Weights of a small GPT-style language model, trained from scratch on English Wikipedia: 4 heads of 96 (2 for keys and values), rotary positions.
MLP neurons of a small language model. Each row is named by its layer, matrix (gate and up: input weights; down: output weights) and neuron, and shows model dimensions 32-127. Each number is 500 + 50 x the weight over its row's rms, rounded and kept within 0 to 999. Numbers have three digits each. A neuron's up and down rows have the sign that makes its largest values positive.
After each neuron's rows, "fires on" lists the tokens most often at its 100 highest values on Wikipedia text that the model never trained on. A number after a token or word is its count.

L3.gate567:514468537588520451495576438566411617442595520547530509533483482508443483431469462507450527446422515575581482489517517508431480526456526538550520481562523539535460481534498474505511505482442450513593476478541571460549526425528566517493474579518478474466497539548508547491471496566547479500
L3.up567:554538465517421470574511523580542484473510477469484517580489574512467579534440544566453469545470472592578605509516481528522536451470551546515457543529473413503523491481532502585554492515360364487446521582479518552549599446572525466540472458471506526488480502463488507496630479482593459598
L3.down567:506543566523507513556444464420463532458540434507550465490501489382492484538524467526548570480491512523484564468509492432416464524434483511479685526498542531488502503539389551457543571413443482488495442465489466511544485540534537482563543550472518470510441495522412478447537427458436524516
fires on: ".\n\n" 45, " " 27, "." 14

L3.gate7:573421451547487564534475581432517447534431470602562582553523426532505507511608574556504474520468501515483370529522534517545496492526495462476476488575493580417514632419510488613480516523442432543495473559477526396476465402491550574453490427427429480431391434498447544442494451502496452471
L3.up7:519409462535528579471557494582531530563525586533510456536501505533575502459487541421564512549524452519495472505494536504554513506572516454557612484405541512478423481415488546575528564548563489467484470453448523533538543517523491593447589559506549413463469543422495505477465500527518558412
L3.down7:485413476509590552486499528413430465505453490501486626511404513514496556548523618495495492462497539507540465499493561575649409502442538513432519538541497481453491561583456472520463578552470380444414471511515582473569459482444472470473468492445562531452426485516452548529522520481531579529
fires on: "4" 20, "18" 11, "1" 9, "5" 6, "2" 6, "20" 4

L3.gate943:520529450494539479537512428610544608433449472462541508481598463499472409508598521479486386539461516467549379547557505557489552444487484455558561445508450592516508368458434495516541548443421440464392426524446564450481478530450551477450578475522514535486424488537566496473511531543567476484
L3.up943:519447499519473440540467480508463531474464526550490420437540411535507493541562502497514445461413565536536417534506420497496453475502536507533513454441454542441619440453367547539573519498552488535495519516475518591512600461453549600474531426497530522418402453535621469502543458448575445558
L3.down943:465496509372534462549430487526611489495545501451445468481523495414514399530511466547537488474475501576453479492503554492357527475494472437534611600585508469509500473440433539480490528551533487555586483503480429407403446455459463500474507635466473414525442499465596538537416482606499588530
fires on: ";" 34, "." 32, ":" 18

L3.gate577:548470509575459474558504517574391490503533516508412454574543562528500550508523577448523470451465503513509484529482497541499508469501616426527546554511483485529509474413298507488553504500516523572511502552497530491555434570468521582442407490463461450470434439591547495474487384392622488537
L3.up577:527435509552563487457474444511483483596442556595449475504572506558535464521564520414447508500493548502503490468516517434518439538517488410560538514397561594490528483530540588461485449577551534452433505438554517473390472388496561472532564525552512438506507529560570436526415472503508461508
L3.down577:620498512548534534492518375523486440534462550561511458483550435483448572540560548385660466532500489495501529532483524381469546546492523450494422563506535503530449486545490404510562542542459515528562546553599477573500449467524559505528530543537465468542545399519507583505423409379427496421
fires on: " ag" 30, " Ag" 18, " Ang" 10, "g" 9, " Rec" 4, " Sc" 4

L3.gate28:532514512493456554546482531425513496508499515537473534417523513510452483533571414463550498534502527517559614452457417524550522499514499508510460602480510518470583505581578469463463513531530491407456475496511494538449485506486531509579549575493564507361599485521580457520519451472519489564
L3.up28:456482419408571458462533500467560463415533538427464560483431460548453587539542467449498397449468495550533472475533511525435397573483440484553502452525497605456460443519492487572460360478515466504453507481501485438409574487452543450545380516477490492556544534481466522559538441481541481479
L3.down28:501502514593533534476529514427523521429525548469484453512470615562459545421527496537531435517573572462489490487509457447511375547555521547414473497441618508470533456532446472494540469532530523513487561593432576486526528564467421427539561557452526546476528465498655491667589495540571603547
fires on: " prim" 13, " final" 13, " end" 13, " second" 9, " term" 8, " first" 7

L3.gate179:472554489487517436518489510500475534487529500455475449411469549516475496530462487519547431559544638563481524470566512460539473420488533471538480424465433463453508537481480503563434535402564487418536491447431416497469448517503626558571479449446543603477507559477514452431501519450631546489
L3.up179:495512489523447493449592484455512495537529485562474399435439442527534523493416425522513379464433642494616523540534506389466486565459557443489523456465482521530465487531502446474510601582580571460491546612486486479492504547504548466485534500463509570493496551479530497556494530514532542477
L3.down179:559445509557388512494465549487432490472531424556442449506503583509514442432458540462429472514487519486578547533527514469509468524487586498575500441439480529466522493552545475529428496532474475504563558549455548534528410502477592513518521542446516597437413460507531501411438526490506472513
fires on: "as" 35, "are" 8, "re" 6, "24" 6, "25" 5, "igh" 5

L3.gate351:491539501472573491489556551517447448505528423509461415537542443486544483517525489568462455457447556559514580507544527495538422495478576517530399519422429499557473485584521562486579473461551459506506470444456468477529561538486557514443478498518445411559452513596496451479519505506501432476
L3.up351:549538487446596451550534592515557446429516508422509502451548442598517483478369529492520532527548591468468508523466485532600624496493497551378460502466564435392497463511538469565487487448579532454506456515419547447467556597533448642502464509398538445466484513481422499411590604537496539500
L3.down351:560510456501512557505495478479530423461566578475615513498445465550509516491557524537513551457612533506451503531501403478534552452442619504520470460521464528387485532493577508522551497468466494485496477464513563477571553531464420489580526431543557476517538421492466511565551508577497535473
fires on: "ar" 47, "as" 4

L3.gate200:504546438591529545551485457492431482616378547494462537532532507466465453530529546483466537573561476522492435490528500470563453492448519539490533523428503490542502565468492510513530458470501471470495504420602533513570536510489510534409415428444495540562414486478556481532503489462543575549
L3.up200:583505509547457491505521473523471496526514574462552587520507471478419526495527534560448473499489576417575594495435586531437497555432472514589560467642563491488555491434455543391584462590480530545498564497503535450503573592554527570559499530472503488506494557495415587560406523514484450477
L3.down200:551529462613498401427658518484620586509419453511539474558484500502469551495573568550516547446471549451482502480473546462578532507426552587478498431511512536536490529558505567502449565608417530570562449542419467524429583500551550449386473424531481495453509480540407454440490442405506457504
fires on: "ac" 21, "ag" 17, " Ag" 17, " Cor" 14, "g" 13, " Mag" 7

L3.gate33:514463440462488481541496539479485509567511497473419521492460474475449492471509472468547485512438517556546553515533529482555471472529506482546461547457489577534460549403522478520599594557505458612480434581534517498627514494436544547486495506540484486584604472599563574487418428505443470499
L3.up33:573527532528479552517495514461451477432445466475561453466555543420407493602510559441439549556445403500522534555486467458399444601427524510572556509499509453547489552544413533560503411438488465463482468554706410568512468447475450554475578521595525510460502538452495493467562596528434490561
L3.down33:427450464495449450499461454530541536447516531577367482533444469514444496451514471557549491510522451488584484603503377459574539472529507467539425489435501513468534490517529456425549502450521511501547473504530444403512529611509445532433466529515479455467491462445446526415467529571520539513
fires on: "p" 27, "v" 12, "ant" 10, "earch" 8, "ence" 6

L3.gate195:511537541408432620552393463462488497457533481476490451492513487525498470456515490517481512514412503571517520471504522554559569549515556538484632454596570452593508496443405564530508581503531492548551504444499475445457495486502459480474494602508473413378569503491500521438440481513507514491
L3.up195:511595581494476589583395488461517514517429457519539469482487494523373413551480486506513540562522507480450428523486484459598530465464496586492527482476506542527532467559479438553518554563557461595533563520484579408502482528630463524510487493527517537521521546522486512456460473483492506507
L3.down195:545461549462578485541430397494566512584441456480488500499468481410465499444461527449602549555461501525399501485429493503583519623486535488584558463496535497426574469538543529626549555381435565451543485473469520408488478538580517518443510492611437526576477612554514452549454560476576483525
fires on: "\n" 27, " " 26, ":\n\n" 8, ":\n" 7

L3.gate917:463588498542474470461444459542503548507534482498354535542540530484485451495491601565496532596574511482456556485517523484513496573502526521567469548555491419472573484439544542535555516468526541529485484575484511466495455408537491537493497485451492564498389540440552520491558517451459392550
L3.up917:545522589553406612416458519595624493529521556516548513512486455481427399489504514593552483515536464464528530532497432565449492528509446424537548511555441510448550435462474479524485520413423590452522403433554500542452378557488552538434521509519407517516487553517473531402459554536483450507
L3.down917:546476476605487574549616523431417483550426446446523486480553561596574562482527511471498477483502422456517484433473599511509415534549528438430413499468515534451513426498473494495544589402440639539383554541486452516541488592510564478515410558439544479539506604518631522569628489505548444523
fires on: "-" 35, ":" 9, "e" 7, "ch" 5, "L" 5, "-L" 5

L3.gate223:455504445520467482421461488374510557545577449413473586537484434568522533508501529477466431567565527493468419469483499496534509489409461451453468546506466461592530568522484598449585501524435488534501356501544607517491458478603504550499508502448471492500522545533473446504509589521576503525
L3.up223:449497504542470541430506528565475578491529465508346386435436515490477483460484534506550474436581387446571621538463523399552469504461521488554560512434494512452403452490478444526513585520524507546517472475538486479493427421485511474509534536497461491474467491492530401545515516514473484562
L3.down223:530439511548484496506526491398479526440511464585530453500518526620456446480506506401538578491482408579544600568514553543607411579583527467448602585546592521402508546588521427458606468517513480567522456536409487425505590511445582421489429558449511544411434516477499493501438422543607579487
fires on: "ing" 24, "per" 10, "l" 7, "ian" 6, "ferred" 5

L3.gate271:500523432470460548577533537485473515486483458571560489529377500476585476468536491463556487510517488434427496492487552641529447530447535473464524522553496530502461557454496530484452484297568493410539548539482473473444480421469451552588544499472472471438520475480517549488484504492435393423
L3.up271:481496427528496414526592495479519491530581483513526477491520483363498499483561453489470518565461487468558423536520510579482453526515510486491468503411438508503503502450433483453437488583491445567441497470494409544443575492476549434494571411515516464529500416551504440571468538446539559429
L3.down271:538443502455537481501525470449482425470443508506468560472353445500523497461463513437600547539524525454482474589547443595599557444521466442418427466540521501616517503609497545393492478340498585517543538430438477494439528494499515615516535536531439569546498389531453576468445553505425433473
fires on: "om" 23, "pl" 10, "v" 8, "ph" 7, " Tit" 6

L3.gate272:500465519479472445482428433504503507461596416518530492476502463423525518641476488491534465443514475437385508450504407546443380527630495474486529523423546517542470460527509488548548511515408476496564520526489514503570517492499489536452455478503507538488533461499377481559498560481467495493
L3.up272:463516463436512487431457470600522491470484545509507520427515388395509483524409575485556499451508505502478535560421495500468463457564582494421470458550449476452477523559494548426465478460571462561565448479468439537561580526460496396381475488472513535449532607460520509573484400534489432435
L3.down272:430598495445550493458446469598602467510517505493519499518429461553457430492546473474505514535570493530485524505446569395504540425556435596461484521505439498593552543569518536510444522477502515542568501461500489474605558585487512512422538579437424436544516501492569485582489498542435554526
fires on: " |" 26, " was" 10, " is" 8, " in" 7, ":" 6, " Year" 5

L3.gate322:444565497434545489482503510442559549436555538516498541475485468480452468466453513520529490485511478508469508565573619561426551447486507486543475473516473501484516547434453492481548553517513483620547493517480397569492510553442473541547492409457377454459469421441510465435470543559564445482
L3.up322:496467598483537555491499549502533506492479591512531475439554474561469475456507454470549545499421446599558527585534584512556593474469460605619500547561467528551453531613629523423540569569456474556517462494443482463514491557559419533551484524513560471536500448484412487553481427399502611490
L3.down322:542487531493437464570494436519469498518463470499533494554465477499514586625566504452604489495588453375566474517501536568496465478508469399572632502492444486508571538437456520457391399481558478507551505549577576516487530424534526478564475503602438490420510483465629543463488506564585494496
fires on: "ation" 20, "s" 16, "ords" 8, " County" 5, "irl" 5, "iety" 5

L3.gate354:434494537507436486459475498525498485403540418526511548474545530446624358404492412483559554574514475592426531537561507601533420497515467539553523454468491435504539483629489511481504500514509470579571555472521417516539455488438507490602477510464531441569364536528412453450322465491504486521
L3.up354:549508493474633511474575611467514572513496516489471521545481399542448525528496478501548461417496592487527531464505584468408454454464564481380541426485528476500517433447487473497552539588520527518538581521429489475610455426596372504529604445486482438464542521526501487581477516526452595499
L3.down354:588446451504499514495572490400535450500597541518511460481494499563478426505414467536468478508509511405407500498454461427505531435449598436478514423446506530532532563463535552592560515517582563543493546509496437510503507510488508441532486414507541489514434473363457568539425502417420553487
fires on: "," 84, "h" 10

L3.gate526:473527508481547465380461532519550536460450506438443545481470415449482516557493565492525478528475541509544510499587457551520561422489618439521455439508490616434508416525499405587558415503497455517539524413452510523543488570393488527438408517485513456524519538474488530533461476500526563524
L3.up526:426552468487462518527454524569466555512487516511572548516459450474525495643492625459498534491485480492506490509512487516387467418550598430336472487442458519508631406572556527502527531558485480523459555603495491527505509387464500594464496450437510534481409557539423534454545463474519544434
L3.down526:456560528524494438537463466479574436435511476555472516528449445529513475430549525516520518534510474567459528427571490551432483454496494565406602524521526497470488569581450461464444514509498538510540593418494403533451471548551543513535435563482416581552505514482540441428445554443433539570
fires on: " is" 30, " a" 18, " •" 13, "\n\n" 5, "20" 4

L3.gate400:564521511494486493486462452444519534470593569493515418426545490500430543481486531483416429522548479634505439581442459519583579544556569431550528419483437532547546483510434521390434514448511505516535479534496513557408538570522560523615585454469506470489448542492500582575559480543597516406
L3.up400:515462511505510512535483512475506451578487543552545542500474469477535406507517500597484534523434507492565455487542550455636489448392533553461541524549561521429482445593583446533524446522504553440400551553422495483440420512488402505459461463544548557423541454495388494474549490465513508491
L3.down400:426549395495544503554501467471507460543450454514634527532471511475445477449440505456552445548485522538445551554538455553508546474504412498551458522488558523446506464462537504573514436466485449534575476424480554591518526445470528405551386524520542513536512512472424454424422503572519514477
fires on: " with" 25, "s" 10, " p" 9, " his" 5, " against" 4

L3.gate653:581501475452436524546537551477590464572447501449548497546561561458460532499535488529533565565465451437476492454461476469490585460517503453523487547481527485501518502477563510475461417499501476508404488449553558459520406493507438554551467553525456483397576394473574525456493496466560411501
L3.up653:521490484446448454519473513528528503486502577516460459482508534528475536483505494500549497544474512453475503549522542487483487545491417474491403464549522464463451522459502511553526510522550458659442488412638553371489416459422389401439439466507429475462483533440541421571527442525475526530
L3.down653:514528460437493555372453405558572552543531507445505492549507379488374445438503494541519566543487482496481538571565522512502450482463529491486486553549547590472467412456443479519431458405532519518533466418520524489476467462483474446501552469566434499522508424461527405397492536508512522497
fires on: " o" 48, "E" 17, " out" 9, " attem" 6, "O" 5, "-e" 4

L3.gate755:476424468470416492609515502548512560612539558464607490496495462546544507598470532455521461543506458509503535473619506466426509442569483532495562636424468494464461409470498395508476539480508516553567513456464516463540404507471526504505485517512506507487590524465443502553556392561512514519
L3.up755:504464474543458521462437529575466440479501508483515526551464494540469525490437545483431470498347579445519510520545473544480539464524500513376464493506495466508526542550447435518569526538444557588460465532496495451496443524555467430524504538445440404401585494525551437532419450529469453578
L3.down755:529551476458543392490421508431500490599505506511541560471507474523543519324461465460554476466500481412420494492432496567598508509619549466545592502509521501420557537484380473488528499424483590535435537503484515519564469452559471565445510486487395427562563476541459420494528560538518474493
fires on: " t" 75, " T" 14

L3.gate543:500505420445481570448409470523520397455561489427529464479549525459516487549448534484468512365513442499476458528562518512515497464488461335475468406489514449450465473466486487486533528441459486435530505476443490467591529425566524587591543546527528539598546569405474505527493544498557560536
L3.up543:494592514479545581497449457561491481532609555515595439496476620446459508586531474305469489477609445451406398568427540547523545503514493477431473484502517532566520520535549550475483458386423507382514518516521514572569493534571539461523453469480465529464588591457497524573497509445505494505
L3.down543:533453502401525539547489571540451509443552506501466591553537487521555625547561524500494450522548566442470519464540438436479527523475495488437484471475522520468539509522469447537430582484585537538489475473511489482567459508596510543478490595533515439488412563476493508463485489455572494518
fires on: "'" 26, " +" 23, " =" 10, "e" 5, "ec" 4, " −" 4

L3.gate686:521561489484576489499485526506425511491493545481520453459487563576543513413525542370548460534593530558526451405440465483533538607478471591427463492475420487481551438550546525542471502603580441471501502472505523557456472527527457477450526520454533545476481595495563389464508484437571441400
L3.up686:596537423540539563565549510507515496479483481528629490541530453392504460503544495517466465500458428429497533392403522561537486517492476562512537443488676544549431490445484513489436374509473468548515447556524496548532551535669463502460497548542452395466489469427528483526391490569509501523
L3.down686:552498494475530582503543556454527461561419538521530454544554468503500493522485556502590494549508493495385481467480553511468471567524520519488393553495455602594478485520599523588428519473513532474468449473501506502592451470494504553476438431447526528592494472509540434480497534512451477459
fires on: "ric" 28, " cover" 13, "ix" 9, "ern" 7, "rough" 4, "ap" 4

L3.gate794:477546541503523555454529525507536464429508510548588563534545460505422540536525540414496484534507509479538459569539502441433486519590436550515568548446424573545521552594545432392516425504557478522486562512541496479476465522561495556481542553467528543443570569522497361532480490372471485516
L3.up794:402501465525463556505561534392402476366530483470519410462510497536400503524552559474463539529580490609521579565415477511519481406547421497502521416474561586569443565525617539503450415433487469554492537488443506493513457526528507506423515520465502548428487566506428475526532466511501594488
L3.down794:584495498516481485469476540643496416481539462480452455504466470528489535487489481533551483513478505462422486449527518511519524465493559499505409386499465513505462421480465519377487485548483420508523536471487616509495508564487574546454406536557504485490512487571502518396525529518481456530
fires on: " j" 30, " La" 28, "as" 8, "a" 6, " la" 5

L3.gate402:451482492501492503484587404555524492522500455564519551489455508508507417432473453547523424574593480487497540492580575484510449379545533529540481588461453523574541480527532425480565528456572515545504472555500499507555468570461499542466557334500502591444498427402524575609423461468519581390
L3.up402:452466641478480440511492551563517596474560499506549483450578505414479541480472512588600595558553509493477527534517490507532514532380519448520580591546472561538468525526580485429468445547401475485505518640505369598559541470509537522531449567520613489569539546435532443464499540532551488505
L3.down402:391523572486516526516491472479514452561412523513480568600437570528476596528564538540425483504523444414532522507564513474458451511546504473514357508526430560516441464608515485464596478417540507472467446391427565459521499498486434489434483350489504477431504474544501389563525461450503554426
fires on: "s" 14, "ers" 12, "ation" 9, "ces" 8, "ies" 8, "ce" 8

L3.gate158:517483548425570453469439452478517489545542492548516479467488484429534486590478543565505457393409488514425477467426420530431522453515560464555533447500486436432513466481518373531509553452449491491457400527511570521512513485525502542471483364409414537534482463473493631462454494558427465528
L3.up158:472424407496535457538452455446438504475507536484528525397410473529569479509554406482603473469515431514457572492502446535490502564459560455480510504461492448453516494517571444415475577455460543501497423499482474506470546475538513640510497417460509515494515482582483480500499468486459479487
L3.down158:488568422571468489493520538448566533454567481576418486497544469572542538570506486566472467522512487427580437504537571562487553442538496551439300456565524479510412465520560506471644463396444510527455470502443451446530430556403574567416492455509523547401536421421451542457449394473475591522
fires on: " is" 14, " was" 12, " The" 12, "The" 8, " d" 7, "'" 6

L3.gate677:473498551549515476564499469591494563454492548540563563569498436524519499560418454474461412480419516576484486473425525503532505518430494554419512460530528519483490483503475534512460549536481568561441530466585433536512542561418547584559525511428498515538526451562461416588356423429537538587
L3.up677:403488505532483479449530496534499514468494466527549508559591438530482465503561493467402526432516474566513514470555467549411538536588438476523534468489458478470532396483460539460471456558504580549534471509454607517496458538523531596477437481573457595477491534566520551579389497442581471532
L3.down677:458450468526511423441487482509461532458562462542552448549655473467446570513502432468511433485563602521503512478467620590521554441504505577529551515470497472506482478528441457467478497510536514562440521454400459440582523616593454565419466456465379469475459461437541581481449492431548482537
fires on: " met" 23, " Met" 18, "m" 17, "an" 12, "et" 4

L3.gate609:503465554429461440502569414439465444467465524540564531545520514457531531510487446490543480536531449531436438580500572548456519384497513548509467471527512504441476521647437516501470457514396431413542474467553477497469504518454548478418480463465436513539534510604452443556541505526626508519
L3.up609:549515518444519454440641470495471525508478544561534501536463520437513546581611508512471447523509518519450502493405470497470494424460482571508510560518502623509389442590493500510457440529497460500490444464502449540489500548528556544474437583458580501434437518611459467523427559510569522487
L3.down609:437565520471563484511504457495542493458391556557531559494465525515571577486487486484474490502524515439503499526487579501509394356473537524470545597530516477485473600536409453573523512562529406489525547529515484564532512494483535518510455497479489567453456458547460533464510495441512498539
fires on: " Miss" 21, " Phil" 19, "il" 14, "iss" 13, " named" 7

L3.gate240:505534419549510635561463645476395456448574441536606446530451523557520475569496517523468522527555510526500548446538471472452467465482541524529476562550475415460389434384440541386539553522423454464585506476513506505585492537496503496432529434421545495492478504601464506485468479552456438547
L3.up240:494480410505423550422552549450484556436504512445531456549582515547415545452463475549619570532488456519465471473519501507574525440482518470452473547524480421535505527411460459544520505478527523411562536515520596455479499545517440554482488489589547530500458541479424450508476520553426552483
L3.down240:472522477405465485507420478453441516482539493400539546455451483493299400529465539501556412485544465489519436442501560471454433599483607418442534480559461499508454549599502456455532558546519488512496517531428491529560386508492449479470512414441516464542429439496515539463488572437482504557
fires on: "4" 27, "ul" 16, ")." 14, "al" 10, "5" 5

L3.gate270:451484536515539464507553523513450452497532447446445525497496460496670474452529415487517544569507476496487439507387500595509559545450561520535598440544439495566494442473574636451512404457534457512566545499469459503483507453443544421555442459546500452548642513422584544470453492569490533515
L3.up270:396485494522539484516545524399422467511489451568394510495451521523565452524581482369392553525507489525467513563539447484553491488518421489542518542487561461493507509399540593417531476425544427476538592441466443576586551525534532469473589457485544467625554588476465530512453534492485566444
L3.down270:583543483545456511509500469548505521498566561496550376434484447507481611459394511478419426556484543459547476458533489527552538456498507583447575454529567518520462398450437570589433503515556608496435507503490556482478518530461460500564483445512452471451496470496518457515600564483453475442
fires on: "k" 17, "h" 16, "or" 13, "ar" 12, "c" 10, "ug" 7

L3.gate962:474553481507416504411458446524477447481534565585485577421441538492568497524487532538526507584557449573504433491443451602470593647420501516579563562554571391527576470557483535510440524484499461552471478487474477460437505492592474520533423516478548567520566515487585545468523523540434490500
L3.up962:497430589519501517522459510579454460514433412399640471484503467551482485515454507512563484505498501498547538459593559453540440580494517520466492505563392554486443502520481513481450502430575509486542541604538495571555495530543572453577459552503527470509429450468534463448577485531437460492
L3.down962:539416521544480539512484485607497433483553460538461446420519587481489513520542506459394441495582451471431461488503502543480451500489529548459562506462562445490432479375537526479432537601539526498495415501485492568444406532550588502563515510519489397504505458534466485548484601380565522446
fires on: ":" 25, " as" 15, "ing" 13, " \"" 5, " called" 4

L3.gate467:519595486556508537459585465548478555522504499523527465437511530446554456525445483507548503459546533540499480515492605469541461575499518595601527563570491596602528467578446427458604447539480466501640527561546455478511513490581576475487582418562475369475515543496421543530573475459474482413
L3.up467:393543494484525479553617408438403567493475498555601526457442458571489476435421498565570465437569469543555536486491540558531423445484576485550514571550528484543520421544496505537494486469488534547616488547543507437571429513509541524570564504461470432427480571471446532510505551539512482524
L3.down467:500488561560553533438472475519562575528553547531513420502570445528516554417466522504615454585491534552537435466582516547538457493532525443524498453507478518610522434485476442505486499428484455466609569565582582548463426522602538512530534531557496552566560450505414534549391529481548458627
fires on: "a" 23, "h" 20, " Ma" 13, "i" 12

L3.gate445:547530489496477508493473567491422515422511474534532496503539501424588559469490472500468546509485400522420420536447382531521482529488465576466427523516498467369511524480506536456608433470538429460493486531414466468461490467448599587496474509511536450452503476397477540463532403505569476473
L3.up445:352465561436473416468557550516511503480419560597453413492443467498496475478540507423521539572543426543411428489562434525408568417488507442495484484518486505471484582502518519494495486535522390439566503533416381497471529464465553423497488492435473485484425372470444501465494398498468446528
L3.down445:435458503404452494509560565494512483457476562484485377480510437453507343571541505428512456464432501434462489515551544564456530483547510492471453580543469492524543432541443477563407479495529555572524485462453498495518442480453463380528473376521488443478513393558548495441545536555366528472
fires on: "iz" 14, "qu" 11, "an" 10, "ied" 8, "q" 8, "c" 7

L3.gate1006:404493493544492427474470491491476456513565551573505528526527431490509523586420458502529378519497557472533558523481484558533473484559492518539457452475545562474534473521555442444458584569502399505461559494457466446550489561514439530630504555477522516458587509542532564489518522560516497466
L3.up1006:423540468463480442483461501548462610615508469516488551476530487497459460569558501440510503506514527566502460507521574515546568448490445438500503456458443533465463585553493544425404501499520497527447586561576572463503542617493499519570527610515524521521588474463519557610476545528526496468
L3.down1006:497544507584439443510519437554453558486494497520522555487611461521465562529523518457521457462565523512542380568469570479558517558452512505501440563499585546515555542473411426498487504507472526547546489475436417508509522465487575503594508478603424510554500432550528563541504570460528541469
fires on: " met" 18, "os" 16, "3" 7, "eg" 6, "m" 5, "G" 5

L3.gate792:467531466429531555449529489535516434527531557459528522502445382407508489458460517492444580481510438597486556546584502493558507506585494478500446530522530504594568456519606519521434488497445590555459542534415548471444554368539488575510441472602479473472555505588485412480501423452645493544
L3.up792:568565400493578579584573483512448501473533534540516405553466455493470539546477529521548518467586494547369525604490485473525498517526531471532580460504548520535576522444485397516556569450486549507535529551537626462502509429452470486437533464431436595468537487526469527473506445476535495521
L3.down792:453465479481512588490489434548555589528470551436613468481417485449476575538448489474454580557505543426498421427465432485528452586462467488465401415591539403610486405430482523550416469496506396473520509425526547506544477494417492439589393581527508392508487463471546450497430521507480468491
fires on: " o" 56, "a" 8, " Hill" 7

L3.gate311:455584603441457492549433498513531490456404426511582472419502563540561472457513471481562516591578459474604452471485473496528566507544544540425513380534429574510470567418565450421398476496524477489515541549555530423366522559471574466526525499503530459419523476522577521530534526479488425532
L3.up311:486502515483484488449457434514522521486519529617502490502545451521646469486440561520433474535602487486522441558460471519492536481579551404509510599516543484513554575531455494567598488464553504546547538467557498495454449492517504519533513520565456456513449520435444523500544561532474423524
L3.down311:514597480502556520458524557571521580524527529469539431480428465549668431534569454492476581535466504459599466447530400535466455442483564488551417508550424470521446527528603465497453480484392493563450523542509461517511501529527491518492513453484546472541480472548512427524462498495448567558
fires on: "a" 30, "or" 20, "che" 6, "s" 5, "ha" 5, "ura" 4

L3.gate392:519480527520456512477524429403498581477457507518489418463569526483517477467510462460444529516542584506467542542580481436487462451486558376370453499473483447489560403464531547469490447449536614580519490447478482558474466474381494584447439406438601470497534529502498576462497558440362512578
L3.up392:558489467495401445530426491525462533586476443586518512553565547549435560442540513500461557460524519535541481510452478471433561457447514461444492473522482437536472526536568526516465521552364537543452512518578343616482593535448521504481512500526609589579478460620458435522485468499449436503
L3.down392:499535490575599496540552408460490432523465580470514592518494475490494432437518477543461504512519481534396525543472563592455452497579428529396571518493502493489500587492508556523487471575490494443488501499473546367416491485466513496520466513591476401436403428538498449519578476511538512512
fires on: " is" 17, "." 10, ".," 9, "ss" 7, "us" 7

L3.gate262:503502476474459505404476415486513485465535492524454481539493502461498547509431511507453552455572476480501436467558504527418461555489505500595485575514417484503542489617562519496415465515428506567438488511507560549473483527516480460460493460596463444512492417540482595531559540415542490479
L3.up262:421531488526523562438469521527504429461500508523452494463497495498484504499518461447540493525511426543455393487488515527432446545573432499498593501473485502482459533508511409436525487458518575475530483577576481475446417462454475429480452402444535563507453474596493538541431477523497484513
L3.down262:431441485505528580467526539432557638468483498448535476563430541490494654484516505516531467481539480507495499423463456632476603469520421545465535490580444498454513462541574508446471522364435629527439553446537560440555439474410494589436476514411598447523471448574580491502524459401461447484
fires on: "ation" 27, "ion" 8, "ization" 8, "ection" 6, "hy" 6

L3.gate171:515547452470429600599499528477452571588498573543533465498550456479583513408476417525492488471463528551513524510512446507527383498519530521513458564477523482509499531506519511472454515492509485489509377459513477503467489552465502461523512516502566511531543436495464459443447447426521481457
L3.up171:602519439472475506577443602438544390584425492515439495468511529552531502494451506520530475444467473567441600553455575534572409439471560479565505568624509422515416624495445494529477566456490490535501450430527492462484499504525522538505535454473536464548469462446467585528436570524569508505
L3.down171:536496504545557490514469579527530627533459560509540507454537521546446523551539557469443421497515527504446595470526515499466423540530507451489493468557512505526577537501561462490531535485579506536381456502557513534516540448582432534448470545439502544547434482488512475587588514460511463539
fires on: "le" 24, "one" 10, "History" 6, " To" 5, "ome" 5, "b" 5

L3.gate312:416504477453429583547423481630498460545479491543515453500444420410486535454492524489549422594488452498486517522568502532439571483498471502449494477447568503499477548578472521480449498569472520464522491425558521478523418492429464499490545544506426573461602460508504534484498514505447347583
L3.up312:502515594523480555499535534559477480566499499461542485567553467519575493522532451540482447557488442534482624460504457451550549455528431570507449523510462555560539560429462553525466483475417470461551590506453514484516510485443578509502471446484488506515538488517523456620539525513462466513
L3.down312:529465516490465553494528512519512539469496434563451470508522471406511562580466627504539522356431517461469468576528517459473481531448483513558494511577537477414572455591485504419468551512454472509503517479468481478529480445457644470633593550510510422471540545471511433483531433512553557581
fires on: " j" 22, " as" 13, "ace" 8, "ina" 7, " " 6, " Roman" 4

L3.gate642:511565391480482503455580515442495568463471553510450345457505433457563459543507567456535519497481542507483509443554475391439516578464539507607520400508614414451438417498547557471455511533454452449365515438516494495445490484509558480503567502480518482549480551464568475481540536476502564435
L3.up642:409467477393510534558535522564409540578477503520496414499517427497419416437517526576561509554498553508525501469494493492478522523431528534445463598449552466510386441550474545539457499457560519514444590562422444451570509506520445472475545393571506649481491479488511506501425538488509440526
L3.down642:544466515506453438525563527470454483557540560487465517437497439430450462439400491453459547526466431541460552489481516496455455513586520422493459423465542543441491435511505537542575518613454509416436493607514489542592428477557474441387561532477508503545503417431464506504463464520532507459
fires on: " end" 34, " tem" 16, " fact" 10, " start" 9, " up" 6, "ess" 4